config.yaml
n_layer: 10
vocab_size: 4096
activation: "geglu"
positions: "rope"
bias: "none"
tie_embeddings: false
init: "uniform"
init_std_qkv: 0.0321
init_std_o: 0.0
init_std_down: 0.0
beta1: 0.95
grad_clip: 1.0
decay_fraction: 0.913
batch_tokens: 65536
doc_mask: true
MLP neurons of a small language model. Each row is named by its layer, matrix (gate and up: input weights) and neuron, and shows model dimensions 0-191. Each number is 128 + 32 x the weight over its row's rms, rounded and kept within 0 to 255. Numbers have three digits each. A neuron's up and down rows have the sign that makes its largest values positive.
After each neuron's rows, "fires on" lists the tokens most often at its 100 highest values on Wikipedia text that the model never trained on.

L4.gate756:168132155164222131130090117099141091099168186063116148121132105139142143153125089174136094128058128077175128212093129134157156094104139121131179085127095147132098183095151092169114083128142152103108122140159137101108134141100124090166183105152081157070101083124143093118130122106045138153097104130100106095140079147164125172166109208076063083105092110128113134114094096089126116127146089142111130125121107086155106149172085131087164085184201128124106133113091150124130120116152112115142121160118118169147140116138149134143159061110112102150178141135121171124220101179085172097
L4.up756:114110112111063172134149125113038158154160167056154121128112090197174171116063101109103116126064106120109126117151149128157119110136108134130100098087144176143103119140116099131132111126070158102138147175172161140085155108156096117140117122163124164099154111140140101133106086171126129154148111117145069076185129169073129056148097104091129101136104174153126107146099102041113112180198089147073109152154185138148130096167101114133125084158169138076121160095113149158143089154168109150110084146127092166145123119130106161112153151186078112208164106155164152153186131196125105091
fires on: " |", ";", ":", "."

L7.gate466:148107108122152194138175182201062130154200139160124133154138151132113181162165137111121122182104144075196104098172097135162103098120144081121174123172131137142132087171129101116147187140113094149194044103093084086184113126136133094132119170121168125127131103130166117099114168135144150127125129167111070166089133109090108160140062128120090132099182146118182089177169127183195097134160104162144120138148098144169080143153171104090150154145135024102111164130118119193117171148107136106098095127151112110145126118161108144129132132095084134210116103116125118084094099120120147135
L7.up466:112122088074139107126088121139099124121145183158127170169136082146145136178099124146086081162118161172113111100091188126117130077175102057129139114165158154159041063202090116163174163095130071069127086153140151103133147105110112108095097080115108123155108120126161102091116073103074139115097120134070134127105083126135111094125115150155170108159126118141202061064089155124141110103125192133157166135161157142112132126107123167168105120100082132154151162079159126126104107092069160163166148116095115098096147171114137117092102082148141116192172075157141134070127124108121122200
fires on: "\n", "|---|---|---|---|\n", "|---|---|---|---|---|\n", "1", " "

L7.gate152:105104100179097041092157155105172130141146141086113231165125068088105146140085165148144136124140176119157119133094121100119074136089166096183077103105177117168112131105131063138074183105127162170142142118094118078122143106121090175140115165140086107080162171139111111062144154163088117119116154157132097134125137157179139095127097100066171126160057144158137118115154072148137077131120125113133082116165088117079085102133168125087106108187090138069117133120089156158172155166205174123134164082143109131152132119061086096126124116153129085166077138124105145141132143127144128119
L7.up152:110127105141109079099135112058101120149172037117096179128129120143070146131127112141146082149183092158170163151168113132138118130124184148107153103102156107091089079119156107086150110130132153145081098149097157140155089124111140142149131055150108112105099123126144121130107129091108113131126131077121208191112120158121113117162091114091140174121158092107078083171203128153118116114147151158129098067125088149131124185174151172089177077147126135065142108154139128130213131112160144169094172213125113108143149149135201167127118120222102077148128105110146094123096126185085115152
fires on: ",", " and"

L4.gate180:100136051101080191177124114150097104106139163134138111160170127093150078168096118124083129110083181100169166159141148122129138124117142069091156106146150131113100156173126140110150123133102185134106144100154085094162179175158067116164142073075072184142149116108104095188116125151120158143121098141156084158131162121156089099093106126144122107115168104120142097152109069179110103130080078109170081111184108109086087122109134155104130111132057183100085077086116048101098053138061142161154107196128157159126115134155123126144112121091088175137140138119156110092144118163073152153
L4.up180:160076110148098120175116125165083117115142100080071173126153141117115091137052186160097124127130107138178156107171098162100133166105122117168114146109145137151083138142122098136090059082167135152117068174123162114151110176156060122162104095071159069083156106158083074093105098125202184114186080103138131125141108109112144133113110085130120128131047114082126189100124128175149082129103138146056079148138153170145112111095108126156150132189071180118157133112142154078122159169083156165111169083150121104148116179086129135177117123143147139166117146146110171104113091106142077131
fires on: "ir", "if", ";", "f", "l", "F"

L7.gate94:169159092150154137112085152158185207149099142044101098093103165099170138120115112123116117172118136157155148154116146141143115182089176127140089144122189166158106160119169068173138154204102112151179129099100150125059093147145141109172086091155124087119110153162124032170147170110104069109177187148155126179071109142121075117118103152088123126098087119169150146127130128139098150128164100106119143106149109116142112135066159107132095139098170176105123151096142165175134097148109115175161157127115144123155135132084214146107156090150142114190184111080120108093079104145121123093
L7.up94:062143105189110123146127170096147166133136055084123129094121128133100148158093114178099147123111122143193113178133126150144107159100133164132161131172126120176171155121063129073105163106100111160141129109189142116174148142090100171139148116138147147111084112116075091133113158073125133112126191187076148111123047137087118184144111114188062149145102115119151086156189131146110159188115147084128127112182148119195162131119108032111084110098097130066147165134146107124180093136176136163163113119119118073128170109106175075161140171120078084133133133095164121081117164134134124117
fires on: " of", "al", "ic", " and", "ical"

L4.gate748:142154160065108108115206122142158086160091115099103183136173128063123152121111102114177122035172194184107110149081150124131144118083113151116183183141129103136046110109145121073109131067107149100128151108161150128122074153071120102116139118126074137122141096119137082137135138096114097108093132118156127123162122092198109066152112166073153171075169147140111133128103147127144148082130136110143096138119107119121120134139197100116101145179101077094125166176129136127217108141127097124114173132102101150115153127083144079173123208110186087127157115160185113170128119172131087138
L4.up748:111073117129141125136155140154133169149112070136120142113123184108133183158136093171083177094133110167070128125127092157194140084121118131173170133133100083098059150110119086089117131142121151066115144118083152137073064193094122135086091094172071132109119081117153112080143211118127139157144129079046108135105095162167135087085144178076095150132158128128125152156152170112137161168136149077154119175103088107126107155156158117121132113181095130111165136128155141085174131126139185195117146174100092143093124167100120114130106180125082091085154100105097134133105082205130081154
fires on: " and", " or", " to", "a", ";"

L3.gate685:152133123118076158090152068114096084148128112105111079151171102149142099095109095135086087170121126138170154188176181092121157132138136129123146113135163158128140147135044136173098110053127160126097194167110154134110085147134159126125115195114109116113158106167170075128152154171145130119213103093077093172152119075135127122075145119117099108127115155135128141151126115066086086145139110169104107167150061157135096112098073151142148139100152183181112098132066185137171155217098131131116183107152100147168116086080101140118176181086155083150187149159117143103127127126100109122
L3.up685:088151163113174125134147140165136122077144106134076145151149123151090154107108129139103148124140108159161173141132148105226111176097155148151106106143194139087163140110161201178109137101194187119113150140110153050189114164158128087171150145145124126117110076113122145094157102107139086143151118062135141139105130054110077144151077181159130067106040148096138116119093101162144094108180094120145171181153130148151121125091163149068110130155154181155148141162117145164114133149134149073121156074131103078140079072129103137093167112175127135175120145060159123141123145181096148124
fires on: "al", "od", "av", "m"

L4.gate573:141120004115122097158134138160121106095108130106140146109120108127154109154114193105171170085143142087128186118087137124148141079108155169101167152131167133159099139131119070067161130095084196142128129141132139081095133167107062113134130112116108113107131149136118057156155166171145164078103121163225072118175144132170167142133103105101117109135108171120145113171109168157193147097121100153079063135153139118170142093123142123135116089143113132111151139126165110127127169178115139110126123141150122151083065151083129126094226112138050125104079139118112123047180152145139095115
L4.up573:146086111095097098106154118180145026142143123177147173139109143114102097149192114134188120126131154166166143094024154127115112150112150111193100110044117098094130104159158151086043129101129125105127129106115128129159169142175111083105143086162114115182112125128111096122166132158166112141140119148065128113121128119125183113093167081128172095077138101130177125143131117133132115108110163174123147101159067166129124111141142107132102116085108087109141129127198172055148149158070117146102153177175126062120116153135097134185102132116152086034114120125144123086145141153145172176
fires on: "f", "her", "e", "F", "iv"

L3.gate197:123105103094082126104106105120074104125090115104135117107120091118078107127115190203125169144128133063057104107079100151119148084189108094170119090117099085076170151097168129120148126083103145130090147093122112087105106140086122123145125131091200161090158166124161182089180141113095139168161141190111181147140155137139131110126125094088084068141111137154104140105140232154207130185139160149162128099144126107106124162171090105124117090117116139152122122180206106143122143148155114113187117149088123081102093068119171183106092161149151158161130097102135085131143089123084159112
L3.up197:106147099139108051116106116124147080112073147151164168124136129177113193165142143127095141090131101131104150143145110083134067167154147128139158135120139118100168122149158100064087147058060166140164210197156131110156148185117163150064104103133144132095161101076202093097211156133145145197088113123179078105152096161107091155184127104130106142113142137188162088176108160084120146067096147099142160160091123099193137123127146145111157149128149144141073149112121176134134137113099152135120117121106138081044115104090143138160126136146140123159137165093146099173140099138125166093
fires on: "il", "it", "ail", "abor", "el", "ame"

L7.gate261:128068160196088069108133093071096142074139148099100165139154112189107091134103121175118077112150114171142102169104136171159107108133106124107196108138186080127134195111147112164179172079147108148120083123151146166143141168112090143126109143161087120129126097110160147133131119115118155179105136131122106099119065107151127120146127081083145169099122162100116131151134165115105151128108113084049120105109139131090140117077173167097088118114076057102117169184086101180188132168176171106144125120132180127141117121149178034089075161154147107131069144137106079131101109135106122063
L7.up261:110090195152108083133094108162106086133102124126113114160097141118150110123090111125138107141126140152135109147136083135160110158083181185152194139089128110186072177068150108116093160109093098107101108094118107159085105160103127089187105169071107145139123134121132090141062168107108134163073156081085154136070121152117162138102117102122155114061109136102138105115179067165140127206138129105161094129215119098097128107125135114147090104124085120129171121142196113109094109127171170089071179164053107141142120117085119172217064123124151086124134126095112129128093134134126188153
fires on: " and", ",", " Com", " Cal"

L4.gate738:099139147123113128072181153160159107072163145088188089114103188121174136152113149162111088127070131068150134190153173111186121164141148086136136150135143062178158153071214109127113121136079092158154189128166126104098132114102097126125213143105110091138189177146094206095126098116106148102147131087122144106162130158173173157191145098099118149125160110150108083127058145152112109150129149177190116121098148121114174115099106128130122153113123198102100141113095121116125170072122120081184118086119120145153089108107132173164138140109109101142122126078123126165092071185124117138
L4.up738:114140125126122116161129082106076138154133170105090191072117096110107164150088164125112109147147075205153159132159096147141139190049134153172144075150080113156069191127124157114126135167140107081092171127101146090124097123158077115092150154182109163112124112135114144080152063164122113133130184133168143205123113087112153147152085132091104079111090114120080104109147121131162174130134123091075109127077143133161157150104071185071114123101116167134095101085122078140144079110150102097093110109118081123147107110109105135093103123195126164131120136155103089178162131241123123142
fires on: " |"

L3.gate309:105149163057184135049176143136154130134150148115174102155140182119128127076104152090135131147131132123087140109093129065099154141134131112128149117108066137086114171175153131122141147125132098144108205157106051142096160147089117107114174156131174120068124178126093118185132153125181133119146123118118107111158154132072105185163175108130085124150076101082151086035081145126136128076099088129155129162152137074097150112100099163110089089152149124137107115165137185109130155127072048129175135116181163137077165107163184094142086129170165124115151124132137129141108178183145122073
L3.up309:180145160122166132122121151176171117135111154137145125108105119141106160106101088084131140101119130124134134118143148081192103159072101098190082096138103091090181163221138063110105099118128127170119133152146104097109113083178088184119133152110152081086123162211186121100096150131138137124102106166091080100090131111114077143095117097090080105116113144136132100071200145173106108160143153063131171140146140113089121129163110085063147147142145142137114141129154105110097125099069148202062129145134143140154083121069133120093111052138125185099179107063120123065116107126129152156
fires on: "ing", "ating", "ive", "iving"

L7.gate46:129098099156126177053112097144187122104097067150124124110124092075118089124056114141138067109178095036131119171115153204065138153107123108083098138083131096091159114141171109130114083108117117142148114131121149119123118100153151134150099115142184178139075111057097134116110127091119156144134101146118130099153165141124165064163173084086106149107121146100148171159147146119151178108158125156163146143125091093159100132083137141078096123120114115111085126134088099037100098154118133106146112137154121055169114090145115132188170066070141078131092086102144128078080082137129147181
L7.up46:081083086084164125125112107163133154133068117165114134127088090090141127183057114122142080070106116159180119112139167153124133098087159133109170178122155119134180118146166089169078111099100112136132168173116096083136126126109154102156052155071166148068112159232175126155185184177180092131135156087164123140130147132129145091120127116088064042162098096138153156151160155174090152123135133136104090163139144110116136087102126175139082090127121121132113120195144093136147111084111111147118167095193082092099153121122167121142142090094162161162154125115105089075103128105131142128
fires on: " \"", "-", " b", " in", "oss", " st"

L7.gate330:083155111083130149097153082123161099158148148122145143114145120097117137129150141189130147154112142149126143175163139166120107066148104133129149168134097172085060180174156137143184123117179120131103181110113116140114101125167149106140166145194151109125129137159163140152094159128041143093118090138128103166108145101123156134143105135158114131204108123109084119168106132118084159134080168136145194096176109063111060073102137183130174096132183094104101113139090126168186080132066183152105173055167152077158118164107108107173127132129097091083117176121150098067141193153083129131
L7.up330:138108153093140140096123075097144134134072092140101117126106119162145133221124131112112162118157126094146148125143151134143108155092147169172136127089082130142143109130125084082033181128099141128104152098099108103145066159130114154119166121147121098171091174171145136112120188123133132136099155167132145161134151106127099022115139110171143206092166108091126081171069122171144111136092040148113123116124100160151156119070131094116119120162141160107178153097134176140134209135094085171099082095092090063165092146094195130147135184147148134138098144106139127148053114084103136156
fires on: " it", " It", "ic", " oper"

L3.gate263:135086132125117127127126161091107067150155102161104114142091171120114106102160117043056135146129106101106145138100198128156136160140146110143084108117114100067145106106130121134146124150146141108171089098135099090167139121086120168172101154155105093160119131116137144104168170119050107151133130130113094126145152060178092137056139147152098136095088112174114137070189158155097183090126083122105105124149153128131168161112162105115158214132097103087088137145080068105153081066161081145125161088156104189118109122166117163158121150140151045071129160109130121124126071102110146218
L3.up263:127098130142193150146114116131099152112126115102199085195172162131100162072107080143045134153120076199172151138073147152189098129120100161109119116102081153059066098162139088145145188108139149139085124149149060146104117126127158129088117102142124181131200138116126140126124178076159136132134135041091103140089089085110143133100146147126082094104114138146142098142121159101147167145119125098135087220119134123170175110104192126149100074168066151139106077094162164097128132115106116106125101141114177126147162107152059110122159173152143083147099135127111125120113089095136109167
fires on: " under", " did", " in", " over", " or", " out"